Weights of a small transformer language model.
Architecture: LayerNorm before each block, learned positions, biases, tied embeddings.
Training: a variant of Muon for these matrices, 494M tokens.
MLP neurons of a small language model. Each row is named by its layer, matrix (up: input weights) and neuron, and shows model dimensions 48-303. Each number is 128 + 24 x the weight over its row's rms, rounded and kept within 0 to 255. Numbers have three digits each.
Before each neuron's rows, "fires on" lists the tokens most often at its 100 highest values on Wikipedia text that the model never trained on. A number after a token or word is its count.

fires on: " " 20, " \"" 18, " in" 8, "-" 7, " over" 4
L9.up1278:107151128138122101159124130108139132157125103150152117160125117143085123105163141090085147102138143130097111156138113107099160092136107155124112122130104100128173098132099113193122125098136145138131127148171109071132127163131172108151086130144097150144124146103129136088121115177179132108097115107111132142136153166124144171101101106100106122122149167133127110152152101127069131093128159166167140193098123124171112160146155122153137107159147127114116133091115112175161132152141117134089116155141139123118084141123139164087108118167145072142156138106136116163118104123131142122137116121117134132125081112166087167165130106146139096124135098091116131122081116155106089141132136110128133106150093117144122165127131134182144146129152132126153130099085108086152141122107139

fires on: "-" 42, " of" 16, " 12" 6
L2.up648:151113103120134105085117141106125099143093110101150115142128159174163143121132131051095130179129180094113145087119101092110137113154155122128169117146142114118097118128134113139085151164175160143129140157141156111156140104132193135166132115138136161129102100081138116069110115119134088177164135093113138131114152079118132105087173107141114160121128127097135125134123156133170104126176156120110087138097105127122121164104147091120110139138132098140155103110151115127111127105121150092185112094131114153163170119183110119116162123110140134110117141138108159161120099155148130152116116120116126136175175135106117098140114120145124133117131106143132151158126108143135131127151132116131119129162116108097125113122105140141138179120139129142123128126122137102143109101145124

fires on: "\n" 34, " |" 16, " by" 14, "|" 11
L6.up1058:119167131118105116160123156096148123096144157149073107108132109130108128147155165140117142141092134124117121127153146110139087135125088113155145130125115110116139176162095161127152112111128161097130139137116102126101130158111162103150114116167107115161104128165113125092161132149154148118134173124165120138140130152081090101136106125173076131135161164146116137152093122104095083120133106128134140110176116127145097152166144177110166112107152138106159130132104113130096127139115098123154106120107202148137141075133120116104071104083112126160139135106156112110108098130139146115126133115179128151131077113101115098153109145149153142092169125149118142072122142119153123161125128101115093150111138099088099156149101089133098099124116109130117112107145132200144113154115114

fires on: "|" 31, "-" 13, " |" 5, " and" 4, " 2010" 4, "duc" 4
L6.up357:129090133185140109124135176147165090129093123133090105154137118118111120117112099154138111153130116098113103082109138152075112111089152118140146136143133119136120143166114110106123163124170152185152106104134089173168111129143129111115105121133129131142118111092111174169147144099133125125167115093142123087133144160132126115089091172139119101131113115121155109121129096171161143123122128150152139152165108130129121085133121120158112107167146115144117093126081181134115108106108132108160147124108134117122110150135107111124145168103131135115130118096138143126128099139163148112168134106157173133116136138112106113155082126106137166111176127104155127119074109108059108120125153131143140125120147084126149109120092131156138117137177146173145154104125163150114130093133111

fires on: "\n" 23, "'" 19, "." 13, " |" 7, " \"" 6
L9.up808:081120111111136161139106138133109118116156164150166131123116103101101132139096125124168133145098134154105163151157141173107105130123121120113143148069145111112109124136171116113107153122110158166118109115121176121118129152126118151153189135106140125138129139115148116119134121108183132138121158126127115136131159127125149151158151159174091155113130113112141114098137080097146123148182134105131108159157135132107128123069138100123145128103131140107154146112117100128163134128154087128114121129081142118112111128123113151058166135108083104117060129115142143116147109099147119133090106092101148157091070140089145093117123123108165109136143153115105142150147166136110116173097126142146107097111094126095162120124135133123155124141168138155111166137113140152095181087152126

fires on: " de" 18, " are" 16, " |" 13, " were" 8, " is" 5, " be" 4
L6.up1015:144122110142105105076126147137120133144147093146064146121142126123124091175155124071126095152102119150150094108126117074183126121127138174161118125142118097146148092115146114173177115144105148142133147105129131148123160144121167084157147111104105169110087165109150174151091139126168166168132124096115146124119119147101102109084117110130124102140130117174127107127136139128110171146161111091114140080096134117111096161110161131146143107110100123140139135119141115175159111127148124159167152119157124104119132115151092127136103118139089143108127127160153125102155151131154102095129114140175120112143137179147137176146096167138106120159127126113155149147121095119141102177112175126141150099148115136136116142131095115133120134133169121149142102122144095086124071081096104

fires on: " |" 29, "-" 11, "(" 8, "." 6, " by" 5, ")" 4
L5.up68:125127083153122139113105118108110109123109103141081164090162133099152141111118124181109092136145131105154129116111096130127116124107108145143193126124109112152146179084158119135160093147151140087100106136158120144122129074133119132162179097111164130100112109108154140119155166107118135170118111117113107144148072134160097123129079159122187120160101159150143140127131111107111098108163123112132124101104134121128101085143144165171145121151157174118130151128139088136116165134129095074130096119152104112149112109117144129142177145091130129177115150128116147140136136167143097148136149102151160106090154146176114129154122138117109127132123076133113116145164127152103151120091114138134139112139113119129129116119129102099132107146127099112141123141141113093167115156119102

fires on: " |" 55, " League" 11, " Russian" 5
L9.up732:185102167145158122102161139137137178129153143141110100164123148138120147124100142140119107121141145066192119104106071142131145102147173088133133111115168101160120136080140139143145119099166134139127094174130143154143143143156133104113133144176140164150110134141134164081164081143122129133118123116132123094153129095175152117136154153113178106132108120118102145147090111131154129131117127148114159108143157158131128143134107107122117148137131121118120133112119154127134148143122147137111103162075125152144126137135104093111108162111086157105129131163135122170123123146129146111141102131187114170134111127093119112139137104128124098144101163141145085150106161107092106082132124130141119156134112081155096150150130117116146094111141146104098142140119142084086100097115162

fires on: " \"" 56, " |" 13, "===" 8, " in" 6
L5.up848:137171129158159108142103135118113186145079082163161138129138151119107116125090113143116153107110102154104151108128129112143105095099109102129132174127137097154065074179185151118138135116129107077148134175124160181128140134169126121159152156116129089125109135131126089126124074121096157146086124146127132131138139140115133126149123096167155117138169127131154148134118111113145078162118135130137108153079125135125113124137116151136161099149114162122084093073161082158108167111159145154150136117141114152123110143109115143137123114155126133162140146127164161130141148111112146117119130117100054087147171115099097149120154112107120116115098120105125119132155145120111107118132158160128120139103129085143107135153135144122112169115151160136105138103129082089152100125139130

fires on: " and" 25, "." 22, " life" 6
L6.up1127:131128109072105143154105158150115152146118100141105105085143140127112166129134159136122138098136134143145127111161075156119129130134098163121103120137133125174088130090108143165121077111138129147129058114129102122115139133131070122144161182094138099122083123110124113156151175164106130145127147096136113134104082144153124149139090132123167116063079104132124136136147149074117114110110131128160117121106178135173112131151113157091100140131145128105099164092112135143178135134118112100144122140157078083111150122098112101090109114134124092123127121147145103135139163123119148138137139104113201151149108110153093165135147152118121142158120138160117129123130178124154080143132143150160143111122104075173106132113111122163149104129136125092155137130153106155133116118115135

fires on: "\n" 25, " ==" 19, "==" 17, " |" 16, "." 14, "---|---|---|---|" 4
L5.up423:115123162127172154109159162089144135144139126115118145133120110093130129129147167132126151137145069154115150108122132155111138148092129136132120113105138143143145159100100133152141141144093165113125112128143114132113139107110104132121135116140146153097158085131162125164099129118101158140137111173123138129087071082138111145084074132114154131141100103074117177092115120091138180137117117110144133139118138176121124103128146157151146104108119141132136175143121116158096170111102174139160128131118120181116117095174095116144177092126139169131118144150136141117165143123148100113108119155175131149123093134093100125118102135122118125123165134105139137118096132164105081144110143116160119085157133140130131114101187089113160084123128141113131108126097062137116097145139166

fires on: " of" 47, " |" 16, " –" 6, " place" 6, "\n" 6, "-" 5
L2.up1004:181128163125118116104084164108137178102117132127133136162142178139178087130127132095146158102135139087107129141135121154126115106113142122109173128091149146102123135105141085128152092120131110124166091137123167115108152137082103172148135148126134177180142101124093115060097095163174131145134119117106120138115177092142109091125125132138126130147150128112158158115168126094168108122129115087114166156095123122105119141088120133173131134128128128150114167122092112097094116116108169135171077151146155121115128138118106088102106121119094147120150120136067119121107123143150138131082123114126114121133147127126131106149142120140144090113115124101190119140122115102134160133131136129140128160149147150165124120176147127107097098149099174158119173105143175090144119112099158

fires on: " |" 74, "7" 4, " 0" 4
L6.up1068:122118151108140091114108122136141138129126127116075162141128114132094153151127128138124106131095116130101152108127132125160080083131137164141111120092103111173124075121130136132103100116137142106117133147174152097129103121111101135176092154147120149102120122125145099117101075147083165144113151075153158176125131101141113113139151076148134150076150126145121111153145148137169142154147155144138116133180122138123119103120176120114147126117127135129077121092168144147105099070164046166163166123112121152114165167169122133131120146155109115082127143127129161092147127141142092132138132137122139131103138124138111149095125131116163131144112082157117157096127138087144124137088151152167123111092100084155121155122129087161089168143153103096138131150105110125138099109106106

fires on: " |" 70, "'" 12, "\n" 4
L4.up913:078121104134117132102141104133114117128108099133114149119131123124133110071136139156109136142158098116100121137134125152102097115129145124117121130126176125144150171071151146156137159110162134091121105134124149158131114132145147127146095106124138165106126115096119102088119130097123154126133140108125129151109131124099119118132170109117146070145138157122124139121111092133167118074182124134135151118135132123150137116111142178107150123139129108139138060166171137104144161160084115096209131141115146157142126143115134092137125157105109079126129135165137129092096136110121119133132154065114127134113110128122086143087132124166149135147131159161148129136108116120184152128092135077141137126164101124156108124122151139142147138165146147133179143110147111114103124071077135

fires on: " I" 22, " A" 18, "\n" 10, "A" 9, "," 8, " 5" 7
L5.up63:101125129114158111060099152116129178112098140100131157155145154129171083107119151121140135133132147155192158117129121132121118119128178114092080136139130144147118129118144074146116095145100153108109143135117144106117104154124119174139127092151140143159133063150168114071106156132155155132132144159160098129109129126115151115143132123091150160126139112074128114149165156116144126116113099152099101116126135168113182153110111133108125081203106128122138109144130131129122139160142158096118137126096087119151188094137122091154141116125123140107112096121121155129118120142132106109130145144140112055133162117140107109083120138154157117126087157112123152128149093149109129140141125135149102160120152154127144135147075103101136169108190134123090134137135108115152091128090141

fires on: " (" 20, " of" 16, " by" 7, " in" 7, " and" 6
L5.up664:138153098113154169109156111091142122092150136110108090129149118117093146101107094182146089126109179150169118129135124100127127090103122115134140124109157176139146139114149160131174104108172129117170071101120132108117144148133117142110124121089142153112114139150156149167134147124115121119108128113133176119124108158145107135085123170131096127138121147166154144146121119125141131100140115092113111142111151105111099125106104131128115135084138129110083147108104161121128152148115124113083135163126127056090135132088129167115142142129088138160163122118144100049133124133114137150148132179122175170155136130088079142119118143123123100160115164173115092140101147139089106115134074172138162127162120126115105090153119105121120091152162118108131133091137125128149151117130120

fires on: "-" 34, " of" 21, " as" 12, " |" 6, "." 5
L2.up587:176146140153155139143108108132124119115133125140154118125134105167116120143116156139146074095114143133096104117130122131133133099096118083106117123114123099126140103125112148131155081101165154112129102091110167139147154126152135127113147156151151136100166114106138173126104137085128112110113112161141109161101132095125144140049125156139109097103148072135149157086142140105142141114144175141146110106109085115136133120076143163147157160113123117115114151124133124121160118152122129118151121150129131097123146105105149120107133127125156136110083159119094128112118112101153154126123061088140148153122085114097117119142111140114149190144129138102114114098112110117143090131134151133154114092126126129103089116115166125138109199125126136121138150142102178126162142134105098

fires on: " |" 64, " 1" 5, "-" 4, "|" 4
L4.up209:097138125152143142128106136122179127139123140192068171115130114134183106109128115115156126141112128132148081078135117151085147120073104127139124103135135137135138127091155121134129135083121108121143136081152118155132154136103196110122151096165131100126138135142124166110157143138146110068135145106179154142117105111105124149147138104161144122134159165139131096135093128139121077141108101136111088121133081113137129132147171156150140129135156149134091126135122171084093130096139093150158083117139137159127167117141156105112089090149091090149100128136165110095126136159124135148104097086087158130128160103190158123144150123114130123122124115145072106116127081100147171137185130114161133090161138147099084120118125138110116117130099114148100146142156163147112086133149122

fires on: " and" 47, " in" 17, "," 17, " of" 5, " or" 5
L6.up561:143158125149121092132088116155135182134100131151133125134167126152109129080125126115106102172137143108137165137116114106092087111152151171149148143123105110129149091147134127126164150093160147156141153115117138178090121100144152134154112093146112115135121130164156168068142110128109090160109105098108123106147145106146103124112124136092132124172126061121122112132143158158143117093137131065158105152103059122173135147136136145123105117116106172105125139074104120124125125100124178145105110106141138134124172118109164123104089114167158136139157135123151134110126109169150075146122143166119112096099135145133120147130131150141132137137177121144101124088112148168146126115117091152169105116147112128135108126137136152154112173157221142117143105097134114153134108123099128

fires on: "|" 40, " |" 35, " /" 4
L5.up498:124176070096106163135118121126080074129145113119161142112069068126152190166116127134117129131125130153097150098112140133148110103129109116143155157090119161088121128102144105169133090144175113095171144127141170151142121129129106136102170109101126130108111129119132125139126158113161139139129132126126107216148130116146079113131128181158168140142093145126133147123113161103155119108116088105096116111125157117142138172139137145111137113112106167141146090130161167125139134132136085110153109138157146122117105136145125116127140090114113156167075146127112148145182145135139125109118100140121171147132136169103148109131142125091099123095154158167126145153149141111111106155096114139094136140135170103155126116117151162166132073140131129148103091104141136108130183105123103

fires on: " the" 15, " or" 14, " and" 14, " The" 11, "," 8, " |" 5
L6.up149:146176085160127148153146098136137163128126162126085073103169124139104161163122114123165123134136123161181091130185085122128145119106097121116151121101121098156085112104118125145131125148127133150122099087152110114126096102135172141114145147141118124096134143088102126120197145142135112119121108144125116132119081154138106094123146144142160127121103132156146155122109131133128128127127134113123110109142121127117126128127112186119149157124122142128083168105162126083153149145163155111150124124161112098123114143111120176157118120108141109111164077105163135131113158095156148149128131162119133096123094131134108139101129168120098143174108122142153142150110130122096155119123135162150092084134101170129116182137126145130135112157165116144122139117103098160167146156155123

fires on: " |" 41, "-" 19, "|" 10, " his" 5, "\n" 4
L5.up1018:133112135136105158125138128122112145109123138077143128130142129150127164146115145161101164095144125159135132128146154114128093144129168108124090127129139166121120138120174140110141132131142181116146097092145106102149120157188110114128146128113112151123147137150079132080126180067115153089087152123128110114137156114127105113110119125131137119128133116151130111090143152143141086100135113131096132095144101121144096066115157127136141113088082142166094115156134146129171123102128140134115125121132137122149119135131158120119130151144112111109174137154165122103130066128138094105084093067170160109144088114112104140098102106112134176109141110125072132100097125141114124163101178114090148138090114126141163122099120120155133116142151094120111133164134180165085145090110156

fires on: " |" 58, " =" 8, " is" 6, ";" 6, " were" 4
L2.up445:140156161080152142135156112154145115136094113109120113145070142167120133134175184137097128141146164126151089139113135134151103090127161123167146165122078101140090104123134173134115161145151134113116146179130128147089135130093150147105109138119128171147169102148112117127110125152070117096094122123178156135168158105100105093131122128100147158124158137163162132120134126181131125112122118113167147132129051123109074136129140138118104122121107115100152062171128133167098137120060140136147098127114159161132124115141144133133113100128106115140132129170080118136120138131156104109100138105118103099149110130120120093143081129157163171146106153154127140091149127110107109147119095121131084099162138131139145128135166129134112143138143084150164107101143124118151132108132129

fires on: " |" 41, "|" 9
L9.up98:159152147119133125159160144100086157130136133113113112115066104071137157117137145120108145158139112127113175107128107120132133134121141136112117142109078100156131144114109112087124092152121166121127119137117127138104085124084129128121144155131136109150103147142115150177102120169133091102114150161088164190156099132135075127149094154123163134128097104099116112125082073156128143077128135120154139172144135127111165112086163141122160137144134138126131114098138144147120105123109155130092128159123121124112155135118120147161159149133108124115092156081119135140115147154145177186123104138070143094147119143182144135112161123108138112107115137144140145102143138141115118156064160102108108114124159129131162143139143129164120127143166162074080156154120149091145173137140109

fires on: " of" 33, "ky" 8, "ly" 7, " /" 6, " other" 6, " or" 5
L4.up829:091131177110117188133137165149130118165156128155121127167097123133123150129148114133114133134166141159091112127135134048131130139081155198085123186124112110131079114069139123139121150106142145148125122116107120071146114150110101144119153142122131121134115113150135167137146156128151097123104129089147147154100098136143091130131149147144139151169164155111160138115148117123088121107157120132112158152141130156125125148132148119132120070151127122124098073141133183116150138146101086088172137114137117095117106080143081109172149120112128166126125146151136149154098123115130090141107110110137126134119145146156125125102119112150130149105133148129125123190101166066125138154112081137081111139120114101138139159111143111138128118133148155137118118148121163132093143168136126

fires on: " as" 47, ":" 17, " by" 5, "." 5, " from" 5, "\n" 4
L9.up323:093111124124115129130147155128133111118037155148084085100114132134127136111118099117169097144109135140123119134099083110147148145115110132148081108119156133168157129168163138143113150115151128123095129121155107116153121116093133124117126138097181119065170139140143128133133106117134084135130097161141133122139105123178102149099143112136150120139129148107138138165128100126128131132134083132126101092114154135114144104122096166153153125117134155134168132103138067127121150111145109137133132139104126111136090100136156142125139111152112138145098131143130156161122121083145075151142167092106165135119082141123118148113170170153146137139147173124155174119144100124138065173090110110168137119154131128119095109106136140152156087124153147114118116076137130128172075064174159

fires on: " A" 63, "\n" 23, " two" 5
L9.up375:095140104170141114097140150159087113120130113137137126150125164125127113087146128115147133153123122103140176119133134115140100146117147154120095134126133168168119135086105140128110142095120158123108163117091141090138081155126150133142096105151147106093100088113145159112123137112110147102112147112106128148108101110127121132144086166117195167104126152096135116128151126113107156127123161170133131115120121149126145104142154142086144120170152158130129110148111109168086134146140136082173101122118148119135126071111135097169093147143133169170130113133095095122151110092136137125127107171130121129149102162111109128123089052138130147095147138129140116178143144140151117147122199108148108144163091156167107161097112152124142113110092128152132133120154132110141137117103173

fires on: "s" 38, " by" 21, " from" 6, " to" 5, " of" 4
L4.up432:136127135125163131141123127081154122129122129117102162130116087119140126096108105108126125111104131126113150170131101091163070107169185098154109140160130137128118150145102153111120105122151078125147112147136087102128144089123101152118064144114160131112138113125142149091154148092159142161122158104119125119106109132125084140122147127129080133164149134105138116123101147133072160130097123100132118098120109117131145150088103110149100158104177140117132159116141140150104132158159151162145149137130157168145085095154140098115171130143129123119141142164146100119157113090113125105102108110150072174151107107100113137103143080109123156087118128162096128121156136083164101129118098167142148118112173144117098165149134100179112168123093089154168128109076140158135109133110136

fires on: " the" 32, "\n" 18, " by" 14, " at" 10, " from" 4
L5.up639:096095122125105137104152130118160133119090111144108140109122092136140091105121127130116106082135128153125184116101128111133128133149147157119105117082108160171116138134099109128184148121135146087110110125127131118139132111108097131122121131103132151099189112103182169124120184117171148126142171125139140128112114143106109139101166146144123119140106139140118105136139161092182135109135094141156121100121154136123149095135153122145140114080120166162144153161134089133109150134129106120145144139117142087113151077131119170135096128164129110137080110164150158186105149196152112120133143145136110088142126108142160129180136129156117105124116106132139182146146116155133125110160118130149124072109134131154126125104180145135128128140139081104105149121124085144159130108087177

fires on: " of" 28, "ing" 15, "ed" 10, " way" 6
L2.up697:082107165085113059133163143190130139111129090115105131083072122098117109156134129099169085093123141125093134123158139097120120130138166092137158098121120094148111091130136170158060086111138133158161096103162111102132119129117136103156146147132151125111145096129150133135118162110130140134170125127102158128127114117160090147098125116086122062116144113174141109166090113142166129126106170139106149152159091158113122110186121146111131125126123075133113144094119145105150155126128100106166152131127083153121115157137120158098105164113147110106099140148118157147144125151113123120118154129118094147165105146117135096086099173113125165124164131130123133142137114154121178115158108145143113146100117116129134131127135137173113154121130142138185156144129136087119161084131092

fires on: " and" 82, "," 11, " of" 4
L6.up804:117137156126077111153111061165109187116092134168131104076089144192137154145132106158089133120165108144091094119140110174121126139119151156116129149150129124133109091155127151182112113119184170129156131116127103151155133154096190140111112137111137110148104111168135138089119147135120099156121122093127132137123134126126126107111102115130130124128144082121125129087112131154146067121137184096139118145135146158114150108174080119113111122130109096077140149118105147127135183121102121147106105134105163158108154124138116114129149124150154109151123098124135096087114136167127123101112081172097114159125120147098129128076154101128097174134141161116099130149150185134136139164175133126132098100160104114126166161137122151165131113150102161124095138141133150108109160113114174

fires on: " |" 30, ":" 15, " on" 9, " was" 4
L4.up1148:144118204097109119137128153146182124135182149130150145129091154108163144106114156126138134165121124179141123138123123133121099140135135113116085134116100116142138144191094120135111112078122137152123140114121144136116123086128135137188086174088152110127128128124132129123163113121104193129125129095095140144133163071134065133111115086074154163126138122099116114087156153135108173138130193112129110125149100148128145100109178110154150109137157117145097134137167119115144079124140126130117129137130092144108148098125140176144122106124144147098139146144223093089142100122107169075117085146138147126123133145111130126120082135157108147163121077169117123142099136095123116168120134115111115115078118122141111118140114155161127171127152136142172137099137103125130140129140153

fires on: "s" 48, "-" 19, ":" 8, " |" 8, " and" 4, "e" 4
L4.up206:150132106121131132121093113083143174119080157158145141111158156113174131121123146086130131113073103128127161146119148102146144125105141140115144109117124131135168137132162137147184142102152104148163138123121094099128151110107144149135120105184121142150101122136156127126120124099129105164115138178134111111099147089167113128107132136120150134143167124115105106123128098126155123138124101161133154149167094130160148136112143148155144113119126139110140123114143104103148115140110115157127049102129138132132150130151131096106126093143136099106114133152207100108104129129145132144123145146089114142107086085160180108151135138140103159121114129136108108127152152135140154166086165113110140124100132132130145122119114095088111138182101131156081143132085168128140163172181125

fires on: " of" 66, ":" 8
L2.up321:059125156141164142092130117096146129143134115176083137143131127130109163132100117118173127106104092128139144135160110152136122134134160172116143205122138126152142125142124145133120132108142172133132157138114150153156087105097142147148144111155122153107181142155086109094130147139125103153147161168134102185128119140120160127114146108093129128107123101167101122105120087128110102098126092151133126150121115127148150114106186095105154127120120131101111108128137162126141144094105162123153139095133116084102162091126133137105134131147124138072096146105150117129120140166117130160100080112105205127114138163083109126090095092138111168162120134102127087126127109115127152139115126153144173125140112128090093116128094184118093122135146146152131105144163145112122154089095152

fires on: " |" 72, " a" 5
L4.up1102:070117161111091168104134112164130102164125115141118124141094181110133142140128187135129097088114161098106127146090119128133110094107138137116110120118130095126096080146203150116154114114141154120098093151155143142181111139155109144126099135151144131137111148153138114095142111134102121151107173091086129123144110141129159099158133138099163142092146091171113152126150125144132109107079080121139144126114102139094128098111126078141108131134116134111106098082089142127114122138195120091114128121112172111150116115114143119131150137119096108137140126151106158141135148100145132128121124094167083116145128173143114159112101126204118152154117154167108098111138104113123106131123138129143163145140134150176141125147080162143114182123118153144136160103156133115112126094111155

fires on: " and" 79, "," 20
L4.up688:163107138130123121128114118121090129178104136107164099127086106125158121107162109129139138156103124138155091133146140131084122142122145152150112112149134154157096163123104089089138124100104170132134093137106146118118121090127127118117101142124154137175089132126104091120117108118120125147101093102101115101144105119143123145131108139136128115144094099125088138171160136079104135117116115136149105112097150116152143158122132122144154101101132103123118118091110139117138128112167099139147115125143142096113125116150130117119103113120141124142139170079170180110105126152179091129145121147140141120117123108147128166106149127123117112138135116124086161108124131102133073118167084146145178188163061132142137137117116132151123158136101110106114163116119112163130136153097198

fires on: " |" 75, ":" 5
L9.up1180:075170132121119099134154139087085158161139141165101149121138170134091135112112099117131094116141114111156144146084138102131148124131096112122125126133120099139135131097135132122121151145150150137168161082109116151124093117112146138121090159137098142113084108122161136108085132099137122108080158124135129130129118170157146101117129134158131131127116122130128138114116108104113112097145081108121152089156090162157116129147127119150124195127108144134099094133110127131136119137122119134145170128085114169106109126149073135120104142163102085122104129115137110138091147112161141203102119122091183107135114140120130077132141137133126141141120158115126110141166122116089147122143114078113153147143125122099097123135130168130189085144110106110160079167150172092161123134140167

fires on: " |" 38, "/" 19, " years" 6
L2.up248:128127149155144112108127135175099156157143108103144138180107149153136140089135131069100152123119144089126078130111112113104109105107131094112097112150153154149133143122175148096128145093137118080128154148163138131176136106127135112117091120170113149148110116141110098112140099110116131135137109176088102146155116095114139113137078149145123137127113105122096121169126084176151166109106133102158125100078095146111103152173122106107106093133136130130094125097160157139079155135132137140141138085131133160127105134145110127109097086145125105142168134152151134133159138148098113138131139147161134124163159123117110164137113114146127134144145115101135107135152116142114122128107133170081132111127135126131081137107089141120112110162168117145128120172103123109142121092129121

fires on: " and" 41, " two" 7, " most" 5, " three" 4
L4.up119:108109094143119127195152152186119138137117147100146109075144119141132164114157122161120103096110117126140123178122102136107155110142127160157122124148101124162111143132125129168151106141149144135132104171164141092143134104087108111135165151141100115122144083130107130082105101117129133149083119065155162119097115123129116152134069127149128099117099136132142146155141124160139147117152120129096135099150091131136149143097134125123156112112142147106088110155152066152157122130115144093122111145108136113117142106151110160117146146107154088056152117147099127103126161116119139121151142094105203087082115112127146102147123134152103170155146107137135130169124156118114114121108115089111162131134148131122139143110102124148156102102175092130109143124111134126117145145153109

fires on: "|" 25, " 13" 10, " 12" 9, " 16" 7, "th" 6, " of" 6
L6.up971:130108154126076157167104140157129126109087105158116138113097125107143142090132167108113113125062157120097150125136160110134099144096149106121128143119090099144149126113153118107108112104141146073102117107161150102152178155075145147169115139108135109096160128156162144115102173162153139179106135125156102123130150135161175139111109133095140126143148128085107122136159127133133097155124137172145109131113092096114158083101144142096101123105098098107117112071138134110111088108143121105169132125136162140137182130116112129128130100125145150121125142123154131150116153104129094132144138139123119143160107083177160158132109122115125144148168134069122172161113151088092095153145147139102146118119125093169114126133117142156089121083165093143173094165137104135148132136096154

fires on: " of" 51, " state" 5, " United" 4
L2.up267:136127114073160134100110135127093122121127114163134134141172140123125084124099133091145127154095138125104130123143094157138113126123167128119125126175109095132120112074128096123160163141155098097134139106160153117127118088121117157171127097157152113171139129130121109117110137159128106148153162124122125129121153149127101149136157122135125137117156097153196147099119137145132116127134124081134138131150041116149153169082161103141135130132157164119104095163129129132147124138140136129162123122158158093123159089121126113140136117150117125105152031154115120114058129169126151111117116110132138139105113105131142082110132146104165112132164118188130129152120125125143128124129140143167078176113142136102122124126119134143128177133116118127144107123146149158153082146115108

fires on: " of" 52, " a" 6, " about" 4, " to" 4
L5.up1088:117092127104150117128154155133102135122107115133110148164108103156125144081133109120120145113125149124104136128106127073183105111087159124132078113191123129162121091105133175161137166114167133098123113141117083099091095132131108136155113171145137111105138121155172130141148185121088117099145170119076155149084137151113116125101139116120161154117153134166116113108133123097134149140116112110121082131125159165108139145153146156161167169115160114116082132128121165158106148094169133089178134172138111145113143089128136122137125132090131121132144137119147151128146095108125120162128139116093102079091066118122085114129111114103118146134122137139083147127140109140163153121124082126157137126098099152086150151116138151133121114138111139104141107164139154125147105130178110

fires on: " of" 32, " |" 18, " since" 12, " to" 9, "-" 7, " details" 5
L4.up383:140130130119140122120121128141149145105117121118114148152139114087123094119122138097116157098114113174138141086135076112144099088103091094167112160157111141056087158120098113156143126146144134072142140141141111089107119129085138111132081093115117122106118140147110096124151140100111126102172124122103086137129142177099118118095148111124107132151129136129095109155112173111149135132147172107134103085115085114140143104112109114120096096151136157143143176164128171119139121136126133118112158142118194115140178152115117132109150173093138130124138125139136145139121120136107071105155140141159139129151096146099093200139105099174114143100115117161126118137114133112099161179142133147147170123139148122147155161122151133136142101141122121169143129161123143139168115129173169

fires on: "\n" 25, " was" 19, " is" 10, " he" 9, "-" 8, " she" 6
L4.up120:119143116154153104099128128077112134104127119121096147154101109135138116096112113156100111109128150127101121120139149115121146133155138119143127128112143098124144127146124144128154110072126167149125141100103147115096127134156131122146137141114177138102129103091150124167107112142145147106123141080131150121102119079113153113116124136114207118153136151160127136165131124105070133145131114158149167111107097105067114119088101182121113117166173159164129124103114109114160131177134130143185108154125105124158137148155116116112097115148148166119126122139120077103131126098152178141114088117170140134128116158138137166104147078093176095131108138130134128139128097126149080149129152134137169118132129070142151126116130144120134165114103128154104160158140199135118141082091106

fires on: " |" 32, " re" 23, "\n" 20, " medalist" 6
L6.up79:106172074155133126120140150115118087117141132139112148141100112138114149106098123153157110131124172112089153148141120141101080128135110078111119114138122115127156146157102134109133127177128160114153152134097124131133155126109131121107106138092142085130146062109096129146150123130153116114158155131151117164129151139146121115124134188131141073128128130130152147157121164126088134130114125137130123107103155129137105108108121125159162098077130082133095140084173136133131127135103141171103099068136160122115127160137108128051150131121135154134129153107134128093169092119113083128115101115148168152134138156148103125113093132134095148142088184106127151148117173120121115166106135082105136095117137142174120159167127116126124128135143161151109130149163153159140116149115145

fires on: " of" 85, " the" 7, "-" 4
L5.up567:107110101118118110118104109129138129133089075126098162085154125133120132131156116134097137124149122130116094117154156117135116146113123123128124156118139119141166154140144122141117124115142099112118126146145159119179107138129169142086088184107166112192121115117118144101176183160111143154111145131139090145113123097121135112069159109104140150116142147139152120154154101128140120157129155130126116199121098116136107136174129114114108051136103086148121111094127125150149112107126139098109124131108150121123135098117097113134114116124147126111154110126117120159118085199112121105149134112143117190132106147120140146090127155109158164119173109132115167164103119155104102122145168111147137165109119126133111155090116142174104114145176185139145166139100140112091104104080114

fires on: " by" 34, " to" 15, " which" 12, " through" 5, " help" 4
L2.up411:100157163148148170120146070104132123142121120098132111114147146170138090168145112117135136117108152175096112150139123111111107101129140153124105148131183142127120143146119116116119140120136122167118132146115114084136170111111130139104104133096104096077127089145142098101111148122135162163141137160143106131138128135141105143130165161150103114128128072061123118132087107134090137107130113142141134094136105115106138112099139156127123143092132136110150138161116121108132110098160156128155118128096120137106111109166178134102091138130139105134176118108117153143139125086114111104102130088138110099125150121116079122135119142105131151115179138144162113127098111098145172095130070120129105132134087099134106154124110155162132154127159115190120134125121150204117125134123128